config.yaml
n_head: 6
n_kv_head: 6
d_mlp: 768
norm: "rmsnorm"
norm_eps: 1e-05
parallel_block: false
extras: ["capped logits"]
init: "uniform"
init_std_qkv: 0.0343
warmup_steps: 251
decay_fraction: 0.736
final_lr_fraction: 0.05
seq_len: 384
doc_mask: true
steps: 9757
MLP neurons of a small language model. Each row is named by its layer, matrix (gate and up: input weights; down: output weights) and neuron, and shows model dimensions 320-383. Each number is 50 + 12 x the weight over its row's rms, rounded and kept within 0 to 99. A neuron's up and down rows have the sign that makes its largest values positive.
A block is one neuron, or neurons of one layer that tend to fire together. After each block is what it responds to, as a language model described it from the Wikipedia text at the highest values.

L4.gate66:32 56 62 43 55 45 36 57 38 47 43 53 39 46 50 35 54 34 64 56 67 56 48 34 57 45 44 47 64 52 56 46 47 35 63 42 53 43 40 52 50 59 47 51 63 59 56 62 35 40 51 48 42 46 61 43 35 62 60 55 47 45 34 69
L4.up66:60 46 34 59 33 43 53 29 45 66 52 34 31 34 42 58 56 45 64 52 38 60 45 56 54 55 43 34 62 54 55 41 55 52 36 49 53 59 43 51 58 79 50 51 43 47 32 45 59 64 34 51 41 42 46 21 52 54 52 28 43 44 46 43
L4.down66:60 66 27 39 51 39 64 61 59 51 62 43 43 67 43 48 38 28 37 46 34 32 52 33 48 51 38 45 44 53 37 59 92 31 63 58 56 46 63 46 63 56 46 51 40 49 56 57 56 33 45 49 56 57 44 49 32 48 70 55 53 43 59 49
L4.gate581:54 38 73 51 40 47 76 46 40 46 47 65 40 30 37 54 47 56 34 53 38 77 44 51 63 54 43 42 50 46 35 65 49 35 61 35 42 66 48 29 68 66 70 51 49 56 50 63 26 47 43 42 39 73 46 26 64 57 73 45 22 47 32 51
L4.up581:57 38 30 62 56 40 69 46 47 34 25 43 55 43 45 29 62 57 44 45 68 37 31 45 53 43 17 56 62 43 54 50 58 46 41 31 25 64 68 44 60 57 47 66 42 77 30 37 69 65 49 39 65 26 42 46 68 68 71 46 34 36 41 51
L4.down581:42 74 45 46 25 27 70 54 54 60 67 40 43 40 40 70 46 58 32 38 45 32 36 55 45 55 38 54 58 52 70 61 99 37 41 42 44 57 52 23 55 69 61 46 50 51 59 51 47 61 44 63 59 57 63 63 69 40 59 29 61 53 49 69
L4.gate592:56 45 60 64 64 46 42 37 44 45 55 48 62 58 28 59 50 40 37 52 55 55 58 45 53 50 47 51 35 50 70 29 51 40 58 37 39 58 35 57 54 47 62 58 41 33 55 53 46 69 70 57 37 48 46 34 44 64 71 47 51 48 39 51
L4.up592:49 44 39 40 60 43 59 50 58 58 54 47 58 37 52 58 44 62 27 36 49 49 46 46 40 67 19 73 73 35 42 59 56 45 51 34 59 53 55 44 46 23 39 64 72 46 67 58 39 24 60 49 54 56 49 62 48 72 63 45 22 58 46 50
L4.down592:47 50 43 37 50 37 49 56 54 29 53 56 31 49 50 50 52 51 50 52 54 61 25 70 47 58 24 49 74 48 48 68 99 21 62 54 60 54 60 46 44 59 56 53 40 51 47 60 46 45 56 46 57 59 43 71 69 52 65 43 54 59 60 64
L4.gate675:66 39 60 53 63 64 64 57 45 34 46 50 41 51 49 60 61 46 42 67 52 28 50 44 33 36 44 64 37 20 48 49 54 38 57 33 49 39 61 36 32 62 30 71 64 47 37 50 59 62 74 75 45 37 52 47 50 64 73 58 58 51 36 44
L4.up675:60 32 36 55 58 44 57 49 56 68 30 35 45 48 67 53 49 34 40 47 59 54 31 49 35 49 54 55 42 30 32 41 61 55 33 24 51 46 47 42 38 39 36 46 55 56 41 49 66 66 73 50 38 44 40 46 52 45 48 47 39 40 39 29
L4.down675:63 32 37 52 28 37 47 67 62 44 32 41 44 61 34 48 51 38 30 48 43 73 66 54 51 62 49 57 56 58 45 55 75 50 38 53 59 61 69 37 59 50 55 41 49 59 57 53 48 58 57 80 47 69 60 50 57 49 63 48 56 31 58 46
Responds to: Word-final subword completions. The final piece of a word split into several tokens, often in names, titles or list and table entries, such as Imm-ature, Gl-oster, Philosoph-ically.

L6.gate185:57 65 49 59 67 66 38 55 49 46 44 46 45 32 46 38 66 40 59 26 47 64 33 51 62 35 42 20 42 60 47 46 26 64 62 38 59 35 41 54 43 24 47 60 54 38 45 31 65 47 53 54 43 37 41 53 35 23 58 58 57 35 60 46
L6.up185:77 56 58 63 51 30 61 55 54 49 53 48 50 51 52 72 42 23 49 52 69 34 38 45 62 61 39 50 48 48 47 43 60 49 38 54 40 70 44 43 47 34 48 59 63 39 78 77 33 47 61 67 45 37 72 37 50 59 51 34 41 53 56 61
L6.down185:48 67 49 69 53 69 73 46 49 54 45 46 68 63 32 59 62 56 73 38 50 44 61 49 73 73 66 64 24 43 43 57 45 35 52 49 52 50 68 60 63 65 67 27 46 28 52 46 57 70 75 28 40 62 24 67 38 54 66 43 57 48 61 44
L6.gate475:53 88 64 54 55 32 69 42 43 49 46 62 68 41 44 27 39 65 58 59 22 59 32 49 28 57 58 47 44 36 32 42 38 40 44 33 54 83 57 53 61 53 72 45 30 38 36 60 58 49 47 52 51 61 56 49 35 40 40 33 42 56 48 31
L6.up475:51 32 40 30 55 72 57 38 64 47 20 40 19 40 53 23 37 24 46 72 48 50 56 35 42 56 53 74 46 29 63 57 75 52 67 40 66 46 65 34 65 46 39 54 53 54 33 40 40 40 69 56 61 51 47 60 67 53 62 66 43 45 65 62
L6.down475:57 78 51 58 54 48 54 63 56 76 66 61 68 54 58 47 49 36 66 55 33 42 32 63 59 51 58 42 52 50 47 46 79 46 63 47 37 48 46 62 39 31 83 43 35 38 57 67 28 55 36 52 59 34 62 52 36 43 46 47 35 50 55 64
L6.gate588:45 45 53 50 65 52 43 44 28 66 55 50 46 58 49 61 44 57 66 38 53 61 35 29 40 50 53 62 52 30 53 71 57 30 64 26 56 40 40 45 36 46 47 42 56 66 59 65 44 46 47 48 53 56 53 55 46 65 30 23 31 37 60 46
L6.up588:31 50 60 34 51 50 34 76 45 65 52 54 63 69 49 43 76 36 49 56 56 54 50 37 57 46 47 32 49 48 36 54 44 49 64 57 40 42 47 50 47 51 67 36 69 58 60 66 61 43 66 53 77 50 33 53 91 48 41 60 40 52 40 38
L6.down588:53 39 57 59 35 68 82 65 66 29 48 60 34 49 49 55 50 35 56 57 30 65 53 58 68 57 48 63 54 54 40 28 43 54 52 41 52 58 44 51 43 46 81 45 57 50 34 50 52 60 34 42 39 43 43 40 60 24 14 57 58 52 44 35
L6.gate598:39 59 51 50 48 70 68 38 34 38 23 35 73 37 54 59 65 61 57 44 17 35 59 35 51 56 68 45 53 38 49 45 37 51 67 51 51 60 45 66 48 58 59 78 23 38 52 59 54 54 56 25 40 41 32 38 48 42 47 31 44 48 46 49
L6.up598:48 60 49 50 74 23 48 46 44 53 43 62 70 63 47 40 52 50 31 39 49 27 52 61 40 54 75 53 50 31 67 55 47 64 55 48 67 23 47 23 71 43 46 40 30 53 76 56 56 53 59 54 36 82 46 56 37 56 44 42 23 62 53 40
L6.down598:30 30 58 44 32 28 48 69 30 62 61 43 55 63 60 66 34 46 37 58 59 35 55 53 69 53 56 35 55 51 30 47 22 43 51 36 27 72 54 38 51 53 33 35 67 66 43 65 42 53 54 58 69 61 61 33 57 57 44 35 53 57 55 57
Responds to: Dated noun-phrase endings. Final word or digit closing a time or event phrase, often after a year: World War II, 2020 census, the 1980s, 2026 season.

L3.gate149:38 40 29 73 53 56 69 47 39 49 60 51 51 50 56 51 56 52 44 52 50 67 53 59 61 50 53 60 30 51 41 53 52 22 44 47 39 52 63 62 62 35 39 60 56 50 34 48 41 67 61 66 36 25 61 50 63 54 54 19 46 48 50 37
L3.up149:34 37 32 72 52 55 45 42 43 42 60 52 27 54 41 56 59 52 50 49 53 53 37 69 51 63 73 49 50 44 44 56 48 52 60 51 38 48 51 73 51 68 50 69 75 49 33 52 73 78 58 48 49 48 64 53 58 77 13 67 49 56 69 45
L3.down149:50 40 41 66 58 52 39 55 55 62 32 56 30 42 43 55 60 65 52 37 49 62 73 72 46 47 67 57 65 33 34 59 32 30 45 57 31 40 62 45 62 52 23 49 60 45 54 33 75 52 65 53 67 57 56 34 52 62 34 62 70 41 32 72
Responds to: Digit 1 in numbers. Mainly a digit "1" inside numbers such as coordinates, years, decimals and list numbers (53°51′, 1940, 56.1), rarely other digits or word-initial pieces like Dr, Andr.

L3.gate444:55 53 67 29 47 56 63 58 47 50 52 57 44 37 61 52 56 40 52 40 30 29 49 53 55 42 54 75 60 52 44 51 46 44 44 48 39 52 28 62 52 55 57 72 49 22 58 48 57 45 43 47 46 45 71 56 47 46 72 18 55 31 63 59
L3.up444:47 63 54 29 65 50 53 37 62 46 59 39 52 40 50 51 35 54 32 50 42 50 52 45 64 54 67 63 62 44 36 49 52 39 62 53 37 38 54 50 72 38 63 42 41 43 49 47 51 66 38 66 55 59 47 74 49 76 66 51 42 47 39 68
L3.down444:85 40 29 45 37 50 52 55 30 56 49 63 50 34 51 65 53 25 52 42 38 48 59 43 54 54 65 46 57 52 19 49 99 46 67 69 59 53 50 50 51 48 52 50 43 24 47 63 26 62 56 55 44 44 49 49 52 70 52 41 49 33 55 40
Responds to: Capitalized heading/title words. Capitalized nouns in table headers and inside titles or proper names, such as Time, Period, Type, Great Leap, or mid-word pieces like Glent-oran.

L4.gate61:57 42 35 53 41 52 69 25 66 51 52 58 57 48 46 37 43 46 39 28 63 44 53 78 46 47 43 59 46 42 57 43 43 66 55 47 73 57 36 44 40 53 54 70 31 35 54 45 41 52 49 22 47 59 46 54 71 46 53 56 33 47 42 52
L4.up61:62 52 47 44 64 53 59 55 64 51 28 44 41 46 34 52 34 62 57 47 66 63 58 37 61 38 54 40 60 41 74 40 59 62 64 43 40 60 51 37 38 38 42 73 40 59 58 38 60 62 04 41 49 47 45 38 63 66 53 66 39 37 30 50
L4.down61:38 45 68 41 65 64 28 53 31 66 52 55 49 35 49 37 41 09 51 48 32 44 52 37 47 55 70 62 45 60 63 54 46 45 46 56 48 54 61 42 46 64 52 35 43 73 72 50 42 77 61 68 71 39 69 54 44 54 33 47 33 66 50 50
L4.gate79:46 52 34 57 47 61 31 31 54 68 46 59 36 42 58 60 37 34 64 32 54 63 68 61 29 41 67 48 37 71 66 57 56 62 45 40 53 53 55 65 58 46 75 59 62 42 70 53 37 46 25 54 42 32 51 38 38 39 51 57 48 33 56 30
L4.up79:61 59 32 70 48 66 42 43 62 48 57 69 31 64 63 43 52 42 60 29 66 42 56 60 36 26 60 52 39 44 55 53 58 47 56 45 55 27 31 55 54 42 65 41 62 52 58 78 56 51 35 46 52 27 37 50 51 44 48 60 61 53 65 66
L4.down79:74 40 36 44 26 71 57 49 57 54 55 59 55 59 46 05 48 61 46 32 54 44 43 47 62 55 58 62 73 67 62 45 49 45 42 72 64 31 51 59 56 41 47 49 46 39 42 67 60 55 50 49 54 54 74 56 43 47 33 32 70 64 55 66
L4.gate199:54 32 54 50 52 45 57 58 37 57 36 62 48 39 65 32 53 52 47 36 47 52 37 35 34 32 40 75 43 52 53 37 55 68 59 39 67 55 51 55 35 63 44 35 66 44 81 50 47 54 50 45 53 57 36 45 59 47 45 46 76 53 43 46
L4.up199:28 62 31 57 61 48 64 34 58 49 36 50 36 35 23 61 41 46 43 71 44 42 42 51 42 54 41 44 52 66 72 32 57 49 23 56 59 56 59 69 60 57 50 34 42 34 42 66 53 60 33 42 70 55 60 35 73 38 49 40 48 42 84 37
L4.down199:58 53 39 55 20 69 44 46 31 74 42 34 48 59 61 25 48 46 45 62 54 59 33 48 52 39 51 76 48 43 43 43 64 64 51 61 42 52 46 59 56 51 66 62 41 54 59 48 70 34 63 32 42 51 57 29 42 56 28 38 71 35 52 56
L4.gate388:67 40 39 68 59 58 48 51 59 21 49 43 39 52 53 48 50 56 53 58 43 51 42 27 70 45 62 53 59 68 84 42 57 49 46 59 71 45 34 47 41 49 42 56 44 44 64 62 56 62 42 51 47 59 63 35 57 60 67 44 35 25 35 58
L4.up388:76 48 59 65 63 49 58 63 34 59 38 51 34 55 67 33 52 66 70 62 58 33 52 76 42 40 41 33 38 55 45 46 47 51 54 54 47 62 15 46 44 70 77 60 61 45 53 58 61 43 45 55 61 50 60 75 64 61 62 59 62 49 39 36
L4.down388:60 47 38 45 49 58 30 60 50 53 49 49 44 39 46 29 29 67 31 74 35 47 58 44 61 46 49 45 56 69 45 54 99 47 47 42 40 42 43 68 36 39 58 76 42 26 49 51 43 61 48 71 79 41 64 45 69 43 47 48 31 36 58 45
Responds to: Alphanumeric code digits. Digits or pieces inside letter-plus-number codes such as K1 kayak class, Building C1, P2, H1-3 and Division 2, often followed by more digits.

L4.gate113:40 54 42 54 54 44 57 58 59 24 55 44 79 27 50 66 33 56 35 44 53 40 73 55 40 58 57 64 56 50 56 29 36 51 37 76 35 59 63 51 49 37 75 56 50 88 14 68 34 56 54 53 51 65 48 58 50 28 52 37 53 66 60 38
L4.up113:24 56 56 52 46 38 38 38 38 46 33 40 64 44 26 46 59 41 55 36 53 34 49 50 49 42 64 56 46 58 53 62 54 42 26 68 33 59 41 47 66 42 73 47 43 42 58 58 38 62 43 47 46 59 49 51 37 47 43 55 54 50 88 48
L4.down113:35 33 52 70 64 48 47 50 70 40 35 56 59 38 50 32 54 58 48 52 34 62 49 42 55 50 63 48 42 60 48 42 78 53 41 32 63 49 45 55 58 45 34 72 54 28 31 54 49 59 61 47 62 52 60 69 45 47 30 62 51 35 43 56
L4.gate186:36 46 34 57 40 67 45 52 49 55 51 44 53 52 54 66 60 21 36 60 62 80 74 54 70 68 56 49 23 56 46 38 44 39 50 55 47 51 46 55 68 40 70 37 56 67 58 57 48 60 55 50 56 31 48 37 50 44 43 63 60 59 45 46
L4.up186:64 52 61 59 65 56 53 43 80 57 26 60 59 43 45 30 32 53 66 33 57 64 73 51 32 67 71 66 52 52 69 35 40 36 38 39 48 53 64 43 45 28 30 53 56 31 52 29 51 61 61 49 65 65 44 48 26 58 56 44 46 48 38 50
L4.down186:53 38 64 48 64 51 64 66 65 46 41 47 56 61 51 76 61 43 51 70 28 49 66 42 59 33 70 55 46 61 46 35 20 64 71 47 66 29 51 61 49 54 54 62 56 49 36 43 49 49 17 29 40 53 34 21 37 58 43 42 79 57 45 53
L4.gate243:40 41 67 42 29 51 58 51 54 47 27 21 36 45 38 57 34 43 54 34 46 47 46 60 63 56 33 41 51 41 54 33 50 55 33 35 48 42 31 52 53 76 54 67 59 47 70 53 48 59 43 41 38 56 55 40 34 38 39 41 51 64 47 46
L4.up243:46 50 54 45 61 55 53 38 52 59 65 57 68 32 54 64 61 65 61 41 50 43 47 58 60 19 45 49 57 54 64 30 63 62 39 30 51 58 42 46 33 53 21 55 44 55 55 49 58 47 54 52 65 57 62 68 39 53 64 56 22 70 45 64
L4.down243:39 46 67 49 43 46 46 46 33 57 65 46 40 52 40 42 77 67 63 32 43 65 56 60 44 54 45 43 47 51 34 35 68 64 67 48 72 65 53 45 35 64 36 74 36 46 51 42 44 49 60 38 46 33 43 42 48 33 43 39 68 64 74 55
L4.gate573:39 58 35 48 36 53 45 48 39 44 46 61 59 45 54 50 53 30 61 40 49 75 44 70 61 36 37 38 56 43 56 38 51 73 36 55 55 73 66 61 27 60 54 51 32 65 31 47 75 54 43 60 25 66 45 46 34 37 47 55 41 57 45 26
L4.up573:62 58 55 43 50 29 78 41 62 48 66 44 58 52 58 51 57 54 49 41 33 53 43 54 44 29 41 63 41 57 57 54 38 54 54 52 54 54 67 64 20 53 34 37 56 71 32 49 82 52 53 40 46 60 48 39 51 57 51 55 57 73 52 42
L4.down573:06 39 56 57 38 58 47 62 51 50 56 62 56 45 23 63 50 44 43 54 36 49 29 53 58 62 64 57 68 64 60 42 58 60 37 54 43 63 30 49 51 53 67 60 42 62 57 28 52 70 27 55 39 19 54 56 42 43 50 46 66 54 53 53
Responds to: Military unit names. Words completing military or institutional names: War in World War II, ordinal suffixes of units like 2nd Battalion, Army of Conquest, and Labour hold in election tables.

L3.gate591:35 49 46 40 54 55 53 52 51 50 33 47 56 54 45 56 45 46 63 59 65 59 31 62 53 41 52 34 43 55 40 34 53 49 51 56 49 51 56 56 69 64 34 73 52 42 44 42 56 47 66 53 27 81 43 49 46 64 44 39 38 61 43 45
L3.up591:77 47 60 62 59 37 34 64 63 32 44 38 64 48 33 64 44 54 46 42 44 53 58 42 40 26 54 22 57 57 49 33 36 45 33 58 43 68 48 62 40 53 32 52 54 43 55 52 42 45 53 34 45 62 53 58 51 49 58 56 44 56 73 71
L3.down591:30 23 71 60 67 61 51 57 62 38 69 68 64 27 54 43 56 69 70 39 48 46 67 30 64 57 46 57 30 51 47 35 35 40 63 30 50 45 46 55 33 64 72 48 44 58 54 59 53 59 61 55 49 37 47 53 47 37 30 41 66 47 39 57
Responds to: Military units and factions. Nouns naming military or political bodies and membership, such as unit, Division, Army, Front, joined, and Party fields in infoboxes.